python train.py --norm="rmsnorm" --norm_eps=1e-06 --init="normal" --init_std_qkv=0.0297 --init_std_up=0.0297 --beta2=0.99 --lr_head=0.00511 --grad_clip=0.5 --final_lr_fraction=0.0 --batch_tokens=65536 --steps=6266
MLP neurons of a small language model. Each row is named by its layer, matrix (down: output weights) and neuron, and shows model dimensions 128-255. Each number is 500 + 50 x the weight over its row's rms, rounded and kept within 0 to 999. Numbers have three digits each. A neuron's up and down rows have the sign that makes its largest values positive.
A block is one neuron, or neurons of one layer that tend to fire together. After each block is what it responds to, as a language model described it from the Wikipedia text at the highest values.

L6.down67:470443463475500524498465535416485501465547453412586505567596391513481482449549461501471522566511514540458523488517501551576538471520536446511511638564498500494480503487460536485384591548528491459457486546609512526495570447485485477448496523566452469513422428499497392566474526513531504553548529497454529494555537424440587565464511504524511409475491570515514595492408413493551470484502
Description: Noun-completing word endings

L4.down42:452466492545501420499573413550468457467427506385486530530593379515520422527512564554464517421471550573522394525446481499431437369508540561474490593406522566556481542437490527573587571485513512448487510609459582511444420543538554437593577459522499491567496474443534508481518446572427479506473494526537527491536490504478498487499476547526453508523509464561471468569422474487471564502467
L4.down118:514548504439492580584468503523503515553485578417510457583593474556481592522479535542490513428464469542513452497479495507511525469466507538410511526523519490516522458524515570511511459455444537476463529606515443466478463534532429485605558376435522506526478537452559533508411480391520512548579456442600514595456510469477516510505542432532503512483531493520451510478463540509471561622457
L4.down481:504594539551515675469398523529519425478419549480448545539608490539540536583466512493538461521443501468440469443516515529520431547502549482482533457509558510484450532496485513550449452473445559526447520473535485518490508583478500528494497390472578462543553418521558489616565522450537541503499491431548625546601459480432504460546556502505572497499503458563467508472452503492460524486575
L4.down522:465501446471574507471536532509577563533519535514587441445449518424488378501582472515533471512473495541512467507470530519532452426461451505506417474492527486500527652527515487542529494571652569534498499562535398541477349407536529428544420495483500505556476515480491476561512524374523502552516453449544543556497527530483499508431550524461460439493607507578462518469486530447445589558461
L4.down541:459525528560486522503502519509457517523526489503449493461519535595522488610394451517451474430554516533559519445549395525547546441590475422505407510481521598422491508510484491509444430559492550497306491620475418547549507486435477574505521527462454575490563631453522493514514529514471443411450579503478441437543437450591482414527502504524472507515496461645505476496455597469488564481518
L4.down596:431463438504591521552575566491514521498444522489543464492387437458423522503387554409509514554477494496579572396471513401469552518540575531409563497530536488587500527564555547384518423486476471470508491482383516440584550460523463488504416454435492421473526399471615442479463496459463515472545489463531483510544471555527541519495492615518548594519536562495525560605515438427547446540432
L4.down822:592515514499519361499398459452441344454535505457508476437514556486522446472487386524511598498478478536409446542500416493562465477536436419448556550533462480466468488329503466501459489451449492485467458579455501524438466541532494513525460424553465495469418486557512502476541511500495502421415435526546535454526433580569456475542511439599506579566550532553469528456497447499477540546654
L4.down861:467523530496539503521507459550535485493457574455518522430511542455526451558478544411498555453479575461485323540472557593479470545500483548471456509568441494497522428416522457467518480513558383436508576532570460492565449473527447469516435489450465483517511548498518438537494448491472548456546506444491522420500491481525459489499448471505388468497563478496564460490487500409494414469490
Description: Prenominal modifier completions

L3.down96:448487492520550518609519485416439460570475551510448477439509428569498520508502445530440488499486554519508549415503416545484530564554594555431478429502559474495606448430487453448426438502459506523485505483555455550439478565474529425534541424455511564459509561545547431463458536526492376482526509386536490406532471590523430366506415464569442506546471512485527471579492565517533457591544
L3.down124:498476472565498411508516472556489492558546490488495494402586520451504493491551443541523568621518531449396402529490435455508498527499583486459542462471496514493439526445528512507410421472571509476495576460560486524507517466481465500449487498445514536520468486535488465479474502557561493458397566521547500508596437384553536452531523489546479474499515452505517492426556480485535534500469
L3.down175:514451371537483454414488479529538497590488465511473498451450520459587488537466428494560476482553426468530524429529500492527502514539357505546453453426507507529441555548452541441512575458542562533546528538473531544425493419377482513400494479539504539519581571500568500579524481485467555447407515508482444435539443411451583503530494467467496447463517478514513482477514565455563459511486
L3.down615:556507475529560559567574499467509570464477529405486493493415500525491562503487574451561490471482443401454540548508560476415476518533435461522486401510472506521542480506492474539518455532464465503522446491411558449507522474482550467570526516541566452480430485462562572462549429528498513401567390509517524585417497469618557482424465480618528485566603495472472490538543548520526411487489
L3.down675:499504485581557513528623550439483476461458449478575453460458438404625480458537502522436430492464507515470488409461427564597548478498559379570446490530510557590446605488499460516496538453614475517483417555448498580451514536479501522575510431561499577527510536476595542513553556542485490469460496499530528449553554421516523558365496449432518544468559466538526332473526518543568481464440
L3.down713:415472539530470401501521506463461471569598543535404428526497482518531598514421484529551412461497669452488455496565541476514518423574450521506547449508514427562468462452485440445452551520505542527465615526448616525465578481457468489548529442427444496515444456620551554506459584614444438468555490566473554492492514476525453493544444525548464537513516544427529539492518558512500485547508
L3.down784:553414506496550477513432484524453411459514496445457455512543514532474515443556427537458500508419555468424510511482461563491577452514460555444491522511479417573489398454452503433522508444506456548502499555498494457475572494468465537525466496461546565444515532552485459472566480487525504548526498502391469504458543571541472546489561519507497497530511415407538578508515451488458573463537
L3.down925:509485530523518523520523450537503468523466533395500444578457507577522421504525410446597474456465633475473380591502482565488442441509485459485548367479452428492394431512515467543521586415452518527541500550607513542498572488513520515546579530453491472437505538496467499454561534477466410437347457499433487416524488503420592469464496581477537586351496558535490504528437461496553465424508
Description: Possessed life-phase nouns

L3.down10:535451560370561482543529429568517470521415561571453505482503534561520471434509495481496573543490571458538392520456504547479483454460535564563466569466506344454529487433510591493534590520520526543490372505581404513468445554601481539577511478543555477454496505485475480528547481478483513461444535453518510527491461504499591504488524543468504549534523459424512461470484448444438578431570
L3.down264:487542592401502508533489503562474495522514558627487562462417550523553573570440450476475496450571499492485513529504492558512452527525592497531580499433469507519450484513471428488505435539447391480587484439541528447458525494499448442513521506526413516470505488500456535515529454454493440463595516593539408601474540528566525456458449568504635557399560430502503468499458592444505482486511
L3.down346:562529546570526459526498518518517569520593487516480546453508457522453547509507345480558528457573559438475552513449473443536427499524545572591531537587524547495550473485685554484549530589486525533546565531482470443499494465414525515498494540478453487509535608449532512510445505505549599501510529495549527493525495424580531559530531509556482470588490486436370444469489416557570455465456
L3.down390:488591595614438566489433464493590466456530505460441496513540404590525502530408493476502525540524520487516569472484394516537444555532520537593517527536472490441537503494570516492601512467503510585470451540554513509493451606479549440512566466403504520573553544464507639436488573543456412583491524436441506568495527526438420528501490512502586512352536504487499423540453456548502474480509
L3.down478:509580576385429517521377399483461518534469465481561458521434468497441581491502535484450524552460449453413514579356559495538492482501511459552521513444478518427423482506484468485377607509494493468518523526491488431533536492493482435487412485531491428435467415567450525509517492515505460552552537503562569569437454457458516548497451486511481528550431490572444454501465569509512631468489
L3.down489:542534474524538475464385481557501459444450477517465515511513463548595521473508523481500553525497591416469498512487542471421559483525547441601565501491566477518564485509474478574475507398588475508521432569533432508492457552533453560432534533504518473453474500558506531481484509452494563470518496501453518509551624508520470462475491462496488506482463531493427548478441453491508432499459
L3.down536:503460431527481523473428515512508437481467510393432499510480464566535497512506501410452581561563529461465534470508515491582514428552511476419401479553509486446505572475585574465526515497529508479455506521450489489445485504546451499548524449472480583441503585529490466473550576491493451576533459503540492523562512430431490543499539520436548557539503557592559487536483450588526544490517
L3.down862:513499486496478518492597450511520528429527399455483492440432539506484567604549532517597541513441554641443408526468453506503426526489534536574465524566483498477489533342544605527452417564530586512523515485515538432565470504419559475476537462511465535484514525562635474463515458494445587497576580483567418478552431438517521520454487542590512438434461529520431445477485434590539473449513
Description: Space before numerals

L6.down584:555550550505598523513475566397550473487435573480530476525420494514441533499520449538443518480533516492493401493552488483414474459516533506573522570486500462436448487477524519546481490447600506528535409471489465519488523480537566493547513486489495441507561490522552391460499530489532429495498434493489496404553488418572505496543508540386533566607533451646442578499540455531433471495494
Description: Space before numbers

L4.down92:622470552510563540490483561553504536464507513481427510464550533586553519462530508499458500469442509440497534612448437482512559461537459516462429475415471469467497496572558526432523464511435546438507550425560536462569539542460477382525517599517565586566469417527509564530505461521509450533459559461584406526503433459442531528400475482538546534474529537538390372505481505549465483512494
L4.down271:622515589565479504550511507486550493477508465462471467420427508581490498503568484485465472526530607462523532521474488468560481497519500542508506559421476583566519544532503527411477461587523509573455475351519431514527530546431564382423380467562512581489462459469467472468513513462555445524514544519466537456554559601462447494435395592525438531462527416568442522576453490476509497499580
L4.down499:443424529454518627509519515480450481433493543496504499503492512495527515525398429496429512565347581484441467514365501512488494480492587470466583533470456515434523547547542478470454529517526487535406553423548518545506582525452582512459513516463535534469580516499528530394528526433448481513499535429441518531548529521580456514490501491482535545549504476425432526538478562496514518460462
L4.down548:498507551522554543467595520543482478527449511469468497487530443587543542448514402490487555540489532441436459520478517524493407495412548481412492583537420480510403481421524421629493486512510535469465492548502510487431540485381425492672410424545456543564485453620451456518532511451449479406448433434499497495569451516557521447405462470504508557567593424554481535508455569535465567516454
L4.down756:473480497466542524540547531520482437629559490513556505513526478567594530553516483586527559427441476511575433401420550491506529492432496473487525638516427482466577472449499493414447443380539456633555452572475485469603601500490441402462493525432523556380487515505497514478448544569497444507503527396492473480451470485440533586457518442552498502478441574536466548437515621433423451504494
L4.down786:424563566438470437497466568563493537584438450545589482480486488466440529508452494525463532435458531479521392471557528431402512502348473489550488480481496528539504563426512533476395549517525489551425518570575514489522447507463507458612554466477470485573583543552463555365491488484432515539510502403541626552540516471494490498435453549475581492529442414534497500501489584453567457579461
L4.down958:528456612519523509534527466475507431431557435574529472560435566456470492527522524382517497463467521607488493482442490458462518453442563588527450437466541461491467506534536484439459469520441492460467556554549513406545498516442474470456429506548414543457526577526440589606492484509583528545535513387515477419522541371494521453451437571468548496402487572523459502526461550508494505611624
L4.down996:575529519594547518527415591533479466450496574492531565494534512497521585425471498566488503508459561541456339543543510450478369491528509519530573577547510469416445617501553462391368603525495537464496423521451539463512529542599569434450558526460582319559498502431528508483491526497473509521477504571457496487548491441491501424531495525558483525496482530497523472540489443495542464507468
Description: Before a year number